python train.py --num_hidden_layers=8 --hidden_size=256 --vocab_size=4096 --extras=["capped logits"] --init="normal" --optimizer="muon_variant" --learning_rate=0.0184 --decay_fraction=0.612
MLP neurons of a small language model. Each row is named by its layer, matrix (up: input weights) and neuron, and shows model dimensions 128-255. Each number is 128 + 24 x the weight over its row's rms, rounded and kept within 0 to 255. Numbers have three digits each.
A block is one neuron, or neurons of one layer that tend to fire together. After each block is what it responds to, as a language model described it from the Wikipedia text at the highest values.

L4.up290:135108164135105158111124104153137117106114154126137142107105136169150111110145106127177115117132137053155181113139147109111155142124143095194140137142128117127106120107075049111131154117099151150125151139098151164157120106136144151130141141124133169084122142104175144139148118104136127133127135137121145142142107083109170165110123096120114147127119144092147116130157121110135151163106
Responds to: Prepositions and articles after a noun that link it to its owner or place, mostly of and in, as in Church of England, winner of the, fastest in the world.

L3.up68:139138144135153117137161117127124108091129113095137128178155083108127129101142149140150113146116126160135113139155173130187140163146122143121098137178102144142109157069135136099131171113120138134145180142112112138102108112110128130159144102139111126108123128137120112127141140154125141135139101150122117106088127097131153133128134121130161119123095132128127173096086169160156168129129
L3.up172:102155072158157128125134176094140086142103129171132133120116115093170109103182116142168171099138115124115117080158159157180157133116146096124131121100108153124112091155191152105172151131104128143125143125150138128146150144117122120133112153123130131127074093136131115139124102136118130142125088108150150108139154123142157098118108128111111128129105127145117111114084125117119164099132
L3.up178:117107118141173145129146149085094159128078109124127121119130112147093176147168143106151180086137126169177117134147117139112119147122178157142107147123133129107163173114103149079142100154151154103110141083121161136149156160133107150114099129134185147148097095127132105155113103111118138110157118139160130135104151128135127170145134123099133095137079141126096115102134113118125129138106
L3.up506:137113108119163123110153090129119160130151143151101119136131113127126114149139132104148084140102121152125146148140167143122158141159126161101167147167110143166146139157132108120102145128101163134150120146179169152100136175097153140089120135156114173131129067157137123107120127099126107110131111172177142145154109155135144138132131136126120081125121135140085126164156149158131162095124
Responds to: Linking words right before a place or institution name, mainly "of" in "University of ___", also "to", "district of", a comma in "Luanda, Angola", and "State:".

L5.up93:101069103105122140125132135107137112137157136140146155112167124111103123182130070105143109166101109129146147165137121185135120150090119146109150116151134139134167147113108116083100099161124159121154139140135110113096153090093105120109162136152122134131088132102135129122128100149107089103113106125115110157130128131138157134121135080146136141152095138097133131099136134096179161119134
L5.up246:099106125121151113120140142103093112155094146098132154127160129175110130182147097110138152172111103158151163151126144143148133099145066122100161115144124145094087103131124133146104146154145122146140142090084164103159163134125097110111156153116154084139129114134143166135169187116106128121157160150102123118103158144123133131143132126106143091182124150130135096133138129117135141101126
L5.up327:082112120119125140170128113105126120105126087151174138136175166112126136133114160151157127218116136114108140153162133125156130137156167093075120134168153106105097108105148145140104147118144125121148130090148174064070112146129098132124124119126155112127154130129121114126158133169096134126145143158171145130113173091141179117144121137132135110167145141150141111135116074096130156084099
L5.up440:120134125117117100125128128132119136145125113133140131125203156156157122167130143134128102131134105163132164135141160120131127088114123150132119098160156130132095166134136109081144154132085113168164095134139184125086089131139086136139142169134154154136154156086143119130114120116154095115110141152137116117152139137167176140168127046137127121169155102085136161127208105113169140149114
Responds to: Second or later capital letters inside all-caps acronyms and codes, such as the A in JAM, S in CSMG, D in MD.

L5.up44:107136133133120113140102099197106085157159126149121117150155117121133107120125100128104126172141080137151175123141132106125107084195119121153154141149166120089160096134115143141087134126151104144181107174170135147108150136114126093099173120136117116136150147123123125065184099126116120135151118155109092119140072116124101121134120111181120126148138133142132133117097057154137055166120
L5.up76:102169110135104138124129126136076131139098168155071118108154142117147170129157099159085144104141139170086109116154132118153143094073153123138077122133092079097095107122073137077142199111129083110133128116119128127146102152149123150115120091118085178132148120155140128130169130104146163142171109113128181109161138151130090133144159122133121105128081093156127093137114119162109117165159
L5.up263:121140109164114193105145127097151125150137110128094153101110134112135153116142074133144182082117118132159155111128161104163160139138136145125143108124115146106140118115153145120144100078152136131112101110123151116156118132168109140109125131166136084134160146094132165100123137139156088155134142102153140080112095107111115101122133141103129120092132139149147101164104093138109148133183
L5.up395:125133140132106170119139123122098121131134152122137133090131134135170171150116121136148132109138125099140159141144110128155145138109167102127107156153122127118109122117128138102115131137138106137110145154120152127132170157148140130092100171160114141123087121124112132101140160142108157100130123163136152108127072153139096159135124166121113173146150137157127147105083117160098186126135
Responds to: Early or middle subword pieces of words split into several tokens, especially " comp" (composition, compresses, component), plus "ac" (breaches, Archdeaconry), "os" (purposes) and "ot" (cytotoxic).

L3.up9:139090124167128113146111148082139150131109109132141128164155095073144168145121104122182149171141141136112130163117123152144098108137160083111131134170136127130106145145171136118125175146150107134139140121175173093072128119127117159116127117134170115149131133150137129162099148109094116178132115116126141123139167094128119126165138112100132124147109118134130125110131121113133138122141
L3.up20:101125133122138158138135182176152134157086121098144108125124139144121130124103151094117160126130088124129159153130134088130096129126123117118164099138124166125140106122124114136138159115141093145086096143130163167131075143123133124136163102150162078153162111146127160121103107113090136105113109097114132138122148132144082159155159112119122141101123113112114161094124101127102150127111
L3.up274:124145122120111158138138146120094115169096137145104107113119133142103129126105176138130130113149174153128147103146131139132097160090111082136096120149131127156163140148137144102117127160149097169125177153162110097108120124112115126078079101130186118146182102153124125110107131130088082128127144136173110115115092128113073114159140113146093101106143147116113158077144130118128149096151
L3.up450:107096090117125157092112134143104097137122134095106138130150134145071111090110114117097138157106112135119099158136194112127129075140136091143136083170158103169134138147122079133126159099095165106125087096126156148105099147154168130093127106145104124149145158132144117163129120110105158097096124121135108113145126075133099140101134136078151122118167121106089180164112134093151151132142
Responds to: Short middle pieces of words split into several tokens, like ass-a-ult, tem-per-a, sc-reen, and middle capitals of acronyms (NCA-A, OST-F).

L3.up8:093166112159123081124148093094155124144162137154154095144129116080151135130161104127143113143077135156130170100156134188135180168156143109109101144157100098159150149109151088134128101127130155134143139097144118152125118115112163146124133106097139157096112139114151143078121154118162136167128131115123104101158137116089109154150137135118174134134116124118124114169143117142136118099110
L3.up236:080136154147113125139104136164118150129169104124131086090140121153128127097146096133097142150106088124130129115126143132095130120134139100133138054120153142133140115132134098106100151128122142132160140163147059163185123109141135142113117136144147084139165138116144093091131183096154149134142146115166100121080136125147120145126152130084149122077129073126117094109108132169146110053132
L3.up409:074108154098102125147148110110083129118145163157156155133143144121147118101096102090138100152091130103162106072141106103124125123102156106128173092133139150115148128124125163112103108177144122151117117132155123152134086132158150131163139132133117142103145120155142126130138143134185084148144151124138108141139137100112137125101132099099149162132132121125115136121143102147129101130144
L3.up496:098130109100139103135147141111127089173131128114128085097157142113154148108117113111128101078130087130087168130129140193154158087148160138152139087151112171124128150159103094086140101123116155074123163108111119142142171128164097143134108126114089122123143148147164137130100120123099137112140128156159099145151149112133108119121150124139128166082148154127122110126113114084122135122135
Responds to: Fires on "not"/"never" after modals or did, and infinitive "to" after verbs like refused, appears, continued, such as could not, refused to.

L5.up183:136096087096089101123138148109135137093123178119146115153154124090140143114144155086099161122155107155117112125125140115147110146093136144081117119127111138099168151117145132149143124097163127120160125150096129152133126117143087104132105179124132146159148130110141135130147130168120174154110136113170152135146175125162078104143164146098133125157098112148118122122082138168115145084153
L5.up323:109113109112147094117110151110114161154096169092140092177116148107110126132122142138080105156142136120121118117127111131111122121148165099088107127136086135168135152140134121105134162121164147158152124113140117135111106116111163117162140104125160165148119086086171145105110140143143119164132146108172080128122144127135164153084123141133158138130104137105155157109145139126148104127114
L5.up325:109101127126135123126187174115142094168135124175147112122120144119158124097140160130138153138145101108123101121152109156148139148094110120138152134138159120112125136132085089137088184129187141120130154100113141113072082157159130101138118083115106137103127120112114113126114125132100137133092188086164144150116155125123145146123165160116158123132155103157137138136117127125139135154113
L5.up343:139084125160117111120143151096131120063127178163155110158162110118094149188167174165091157131142142151150099124137136099127153144142134057132129136124124118095108158082125153132113149149142134155128122151138168157098120120169154173138167169138169121112090061137134137138148129151139126153119131119143167150117146145134107092079188139085136101122072117130107133143107132126108129111122
Responds to: Early tokens of geographic or institutional proper names, especially compass words and name fragments, such as North Dakota, South China Sea, Sw(itzerland), University of, Kent State.

L3.up63:126150079118154129135111109146137117126108146141122128169144103133124146130120121132134136148145147142159098096151117121114132130155112176103106141151102108120136175090117135128080116132123113151142117157133158090123134137065146116070148124107119170149084100149082121125180172154107122128158087111130101150127160144101123180130110111152114079153142116127116133138151101135134142103134
L3.up104:088108169121134149149122126156099113184108126089124134119086161112116136177099111167146135130142165114094085149109104136136155152133113154143083137148115169090146127082136145078084125122131114135101103150119126131127103132141075152124146103098098127106084123136158132147149124118132130090106149071129128125151098098086112134148112132095165141150166082139142095113165152143090164137134
L3.up148:131124108133145163109117100146129115097144103109102128126107122094117163144136116125150096117119136134104158140100108161140129133187118178155101127166150135116140178147070149097163138149129138153103103129160125143095131134137105144114157116166048153142108128148149159138106101076119145133122091112136105128120172097077121144146083109099159121137132120128146129160154133120125133157085
L3.up288:103135092106110138090125162151131123146161120162132132117117103173149117137130098107161145097104136129107093137149099119096143145111129117148148119151152138116134113158112141127103133126168101113122122141150102125127130179101091122092144140113090087153138101105159125140133140121177124157157127181143151101118168146135136120150135112098093140161154101116145065109118143117142113150092
Responds to: Word-internal fragments like og, ag, ac, oc, ec within split words, as in Google, Pentecostals, Gogh, drag, cryptocurrencies, Archdeaconry.

L4.up200:149125098169130079125115110157092114159139138149160111134109143084160145082110169153086108119156158154134098122144142077078107107141161110080159128106103101119150141152116139072129156124136088164124109119127144110153130181107154149140129115134129179129149124067131161138164111154130139144120163138132110082147147125132150122103143149156084177136120110118114091094140135138147160159142
Responds to: Closing equals signs that end wiki section headings, such as ==Plot==, ===Religion===, ===Early career===, and last word-pieces ending bare heading lines like "Professional ratings".

L5.up16:120170120138138104080094141120140139161117137086139165107078134079165169068109144151155186140090124087114120117138112134170087149127112120158158132113112138114122124101087086135145126125126107121099118152119151138114139135120172107116139138173134103129123128095135112138127152118179100116164153092114111136130124127144092117171144116121141109149096146152154137171129124130129135147132
L5.up244:138133114122136113134127124138117127167118139126138145100160102150125147157114098134128111152125167107097124134141188100110104120151120145099152171169119142141107162129130123103121115101156135169112125166125108121125150135160154114152164119100095141143132129083126159120117134127104151152163125187165157098126129161078098141063083099118139137168095097136117104153126142113133109164114
L5.up334:121077101144166118132122080131137127149096102137175112151118099115150156111115126141121092145137155094173135159161126145099145128153140157106141163130157124153100123180135150124127121121124122112123129153112097114120135160102151180133158108154121189109113149097151144129179139152159127123124149156129111124130142108138132112170138145114129168103136120117136080133086100108106158143103
L5.up342:132101126092148132084126131164123103119125170138118138116143130123157111139125111121098141159093179093109129094103117115128122094121125123138135158122137118089103164100150128114136115109110108137180148112136139127076151154121082117155165113139139119112134116150143155136142129142110109161198143118133132147084130155144110145156096130122147119088165082111153184122098119106116148114140
Responds to: Closing ==, === or ==== marks that end Wikipedia section headings such as "Early life", "Etymology", "See also"; weaker on New, initial B, ISBN spaces.

L5.up41:128111154132158107125175123116141133105142126141115155111133113080150126108143178134166134091099165098099100161108121126087165163132155103126126145101180167151148122146152183112105115116106149125132114139121130121115144073142147100119120139123120094087137101156149097114118130142076151084131128140186083138137157132116071136126155167131129131143108132128130143141081143100108127119078
L5.up186:127124091128114116118107131079132135126096063124147116116127100166096096100136107107154155141115144141119101134103114137101143113106152154112118130121115175173143137121105128121068138124137148158179130118107134088110118103135117108159132145162132138108178092114095131151152153172129128131145152116095103209096153133116134165153156101116103113117058108107130125104088154116129148143115
L5.up361:113127137120177132126152084138125113090157112109108181163148084123111171155188114172103150119164113129112099140118167105116101134176116132129127120129160156121136124114135108127111105131137147133132097122133154110161107106130148119140098129120085103115146099103123131119161168120100120083106183138140151132120160145140085101138089161162142168134139119069113154141091136150121085175084
L5.up496:149107108131166126091098133126153134127135112121094132090158087101096152107120178140097154118138148129116117122096121131077114138163127105155127120117122142102104140146134122157110131146110118101137161112137140145122158133131112079109122125135138126131135140142095119131093124129088120111168119144159105181111156100103074112094155119096117154173127095085148103128148142121145134117145
Responds to: First digit of a day number after a month name in dates (April 1|9, December 1|1); also " is" before buried/credited, and mid-word fragments (Mississ|ipp|i, am|ph|ibians).

L5.up40:114109141128148089104136144113103141114119145151200106112153111099133166144128108154110107115165071118054143123107117097132116132099144134110124143117096098087137123121111178109134136144152095103113146132119107159119147139105125143133134178114166122127113137144134107131121128101094144108191135153156156121157136125125144105107165151089178115104147133130125143133120141156069122155108
L5.up54:123102102103100110094134093105128124171133146089113107114134146125142149144153122095130135086116122178124124105112161131157134118119118121122131156143101099180119110134096117108154123132133118100154131122134128119134103165107083094161100159166112138124090135151112111195149180151129138120081149181116120150088165123118154143080127165107106134109140152152142133112146120180104181141085
L5.up81:147149113102162097110085112121159111144111118125114133118118123077157120174121101121159186100105086152146131121137164100120113118130100146121101123118135139102128120118089140115157130134097138147142108147136115161124169137103110147129066168119144144178163115182110078085166171135146170159128097167114138155072121113130176172136159153121119125142117149112154086160130114140106104136137
L5.up400:117128119093154127141157136136097167135102178128134121147099174112157140150103148130090123091126144157106124123109138132144127130145154143119125092154111139111145114127131140160133171111106142146168135112103120102124152169153121126134118163129126104162116121139129150125142145165110131116132147134156136100124098110157103105149168152112143112141162133137091132134101136143084146077078
Responds to: Word-final subword pieces that close multi-token foreign proper names, mostly Slavic surnames (Semen-ov, Aleksey-ev), also places like Mil-an, Her-z-egovina.

L5.up25:108159097117160142160137100137152083130118121174115140145153130135141125126138141138117127166142159140167137147105161150135117122149089151100148169132112116154123161115118082128162161141167136109165135096146136068157102113154139137105103124149182140141098120133146118082145117123167110124203152102096132114138116158150141157084154132148121171154114108135150122178091111132124131139103
L5.up135:117105088123151169127151145112109106115130114140172117094136079156146126079139124101116114100155141133159122130152118117146204143126119086128138175095120124129131117119107114144131177119144125160125146089131106104134118086120135125138125122139107183130128139125105116152174124107098095132176171136123059132142112132133119101093148137126131134126107157082125119109134103128108115153125
L5.up205:117145081105164168162141123127128109135078127144102154155129160143146176163149085120113118155142087105101141095120112104138184142133115169126104082157134114106146136097142127150137124079128110120142111121109085129134110134136131093100128134147156112127136109150114105144161158104123112094140156134149126105121134136149120132157172115086135098177085114138099139117114146154136115118145
L5.up237:089114120095122091146169129090101134128161134126115125121124135106107146145088149175114097121110154102139142172107148130131132159132139163133129109159089181160146137156112108125110106121143122152135092103130143094142113148196133132130083124109141125121160132117142141118149107158152134135148178167168141102139152146150119135145155124095119148121086113175124123127125071133121099126128
Responds to: The final W of longitude coordinates, final pieces of US place names (Illino-is, Alab-ama, Philadelph-ia), and closing parentheses or dashes after years in lists.

L4.up191:089121156164142137125103125120147113163172120097107132165181131169125137134120125133133119104103112125084132130095123106154120192140131127150139113122136108152129144149120126102086108126085128102114150174137173152126134158188140141086133104162125112109134096153140109169114135137117144131133092065152124128074145102164117088134154128135139121120132113119147102154154116127124121129121
Responds to: Short word-piece fragments, mostly vowels like o or a, right after a word's first letter(s), often in personal and foreign names (J-o-hn, Bl-o-et, P-a-ola).

L3.up202:144130147140079122126125146172163131112127187112129144118093138116163067123105142154125130085151125120126133151111142079113170140096157142145172140130101088091139138139103112074134110123145109150103131140091105130145154174105127125130139092121132172134134127132097094173121105093112117142102151126141157134161089138137109175117138145149128154081152169138136122102104100132091137096139
L3.up294:153148091129147143102116133130107148092072108088117140157142121157137140120103110135138122139117138173150159151094154120171113150139130139124119153138103160099148144125087127101110127097172099157112108150115133137080128136077145169130150113160141163126082091118205135092085137138147166111131144121096160112116136139132134102143142116123147158156131130111115103128109112100142173124123
L3.up347:145150149095126118097140149093108105160099154107129137115162138141174107155140102087160157110105115146117189087139138125117136083111125113125136136143083166146121118145111125137149115138119115131148124145153146122102091147113131151125135159144133171117144114115151073124071143203156112137137154141123126128104096100123123161119131125145165164149141188147162104146107136110121167139099
L3.up442:081125139139143086153086103131167115100126113089125156135204159112109165112122126123155103162145162113129103153113113139117110120129174110139136096133126135104125138138136128157102105156142156138118085135161154133116089147078135118119114136105157194118138161120185133134119082180141143084096154129165104111168118143087107128156120098150124152103130122108125086116118170086127126181165
Responds to: Closing == or === markers of Wikipedia section headings, such as ==Career==, == Personal life ==, ==Climate==, plus the line break after a = Title = line; also "consists"/"composed" before "of".

L3.up275:091140145120129087106118144134072141143114122105146129088189105142139152120178144130108127132161130134171105126123135144093098104113116150122085126103161101181137162136081088084121152105140163164140166143151158134110130141100139152162140113160142119106134134064139079154133093090101126117134128116124146145120098098114141109113143153191137126115121126126148114162136104153098137162145
L3.up284:128062147117067116133125105113103121158137141117156123126127145086138086104132148145146111079143085131117157130203142100155141165103138137118151127164104092101134159155159094115096154101123150142123141131115085131119041122130101104114153186125168158113157119091143095153170117115180131145106138131128117143099122097144109140098152133152147124104126096166114119143126103131118112146133
L3.up373:105164127118099125136148155126089164119116144136160115125108141124142092151153088140154083112179136125092153136176126118135105158140142165109095153146124155129144141138166083149131147165116129126108152098149086127116124113102115129138122146136153136154107104102105112152142140144140148073126127116156123149194160130129161127095147122173125102125139173155118125131112135127065075121129
L3.up468:155110137129099122123136147120116143138115121112154127146123134078114103125134114140139141092136069167101113122124102123120065120127149150136135128059132128118110118106110140126133148103126128133128111125104135186171139103089123131157112147126166137163126135160146115142148158135142165121128180143139128135158125147121120158148131097120141121078118135110090151118150131169121147147109
Responds to: Second pieces completing split words, mostly the intensifiers too and quite (to-o low, qu-ite docile), also so, way and word-final -ing (wedd-ing, hunt-ing).

L4.up211:091126096128159081139138145099159073140122084165154138121106110098136154126141122087094112168152136107104180110101104093113121106114109135118157140157107121131107107112162131109104138131144154100140077149163080130140138148116085140148113154147165163151135139153159116129078116172164141098198123161131153136139172141132116171163083123102140111144118097077101169119123158133131104135152
Responds to: Short subword pieces in the middle of a split word, mostly er/ar/en, such as Az-er-baijan, em-er-itus, bar-ely, Sev-en, Mor-en-o.

L3.up184:138129096141065129138140163098160096145137125146120151150124110106127092085176151123147152157115105155113126144092109157130108123147149113095125126084082100104196125153056087122108109108124169127120126131128134102130187145141153104128130104131123151149141124126111065108128155164096136123114136101118144141099127109086133143116152114155143120117135162125157112128144112155124083156174
L3.up255:120106128133120135113196117095104146094110143120119149092157162117108138143116137173144141087151126131165151130123190164170138142145124127120127146120123116118121170115132126141094155175166130159141114136144124109091109141194099097115137084137149114120098102119118131077139130122100120161174147159125119129121155138112127102127152110124084167179111137127161133142160137114170115101104
L3.up324:110108149153120134148179120123134156097121120132133141123119111154170170105133146152117125125148113156188160140126129132097130110174166109121126157146143175138088134154080068103133149158204120115137132107121108143103091098139139136088179113128146073089101130135099123142117128143121111116164170108115133147148144077159142096117119130173097146129122109108128078150134132141153074134109
L3.up446:121123116123117109118120074133169135107123067140110125130089149113146136103127146119110128166141128129145181147133142131188112152128135134104105138122081121146139165088096099102139161132093164142161141146137142088139118115149144117128133131089142169150133136144107110093143108085106123165135148090150137129119167105100144127124129160065113141118086154092102122106106128132135123148122
Responds to: Word-internal pieces right after an odd tokenization split, above all "ec" in m-ec-hanism/mechanical and b-ec-ause, plus met-res, trailing zeros in numbers.

L3.up221:151109093120158096080130137141156121115081132109106127090130117144136172124113124100095149117148113111141165117151155112093144110118100113151169116094174089146142125162111143139141129080110117140134155159139126156165093131124153089122139167115152097133166142098167099164119150163087147109108121145150157132137134153105111111129147132096095114155158067154134127119136093191110128098135
L3.up238:175124120166140114144136146079154096110162157139107157166137107097100164148125128063150135125108180138089110124153120156120129051142108127107120092167111147119160131091093125144122110103167141125163142113116106093118136089133098090131093130126144131109085128139123077102144116136127135175091112128143116157088191141120137141128115104129147172132152149096127135127130102130111126089123
L3.up307:116140078103132144159173104071114076119120109081152097123109143145149123131076162110100123107120173135173135141104152091154093079152158135116142172164131147133108128111087089100174154139085144137130111117105146117145100164128102125143118090103144126107126115156144138182145122101109161134132109145152109147133145147120120147133147139154141123090137130157138180119095132144094152136139
L3.up467:146114114123136135136171101128133107138127110113112051142132106146111152120091121111151141136128142102114126169123155124086136140143132164165118139126115129152157117085163144116159139150119131116162152165143095140124121113109133144114117134127132140095114093127138097152113125130137125127078080143141149142107183165148115126117117126126167141181155128124141132138136126128096169060124
Responds to: Short interior pieces of words split into several tokens, above all "er" in Azerbaijan, also "ic" in policeman and comic, and "anc" in financial.

L4.up91:134086150129122103104168090180144100120124151129119108127140083101145145183113114084181150124158116127145134137146123159137132141142157100164149112171164159135119112117167148109127126097134122156142136157133110148129114134156108144162169125135124154106100134141176115122145183113117108101132118124108108148118147083140086141144136129063114111077134134128153122165098147163128130101151
Responds to: Mid-word pieces of longer words (ch-ron-ology, Dist-ance, V-ers-ion), plus "to" after unable or decides, and "not" after did or could.

L4.up118:111108110097151135128154116148126143132117104108068109120142143116117135104094141130094155139112154152135119141100166130160102159147076165150157135135162142138152136134080110113116135102140128168124112132149150129108136150150169125102132144108143175130158151099115132160127116104125103133144112107132131101116125120094134131098133129159072117097137116156146131103134117142112108099173
Responds to: Short word-piece fragments early inside a longer word split into several tokens, like m-ec-hanical, l-ic-ence, p-oll-uted, home def-ence.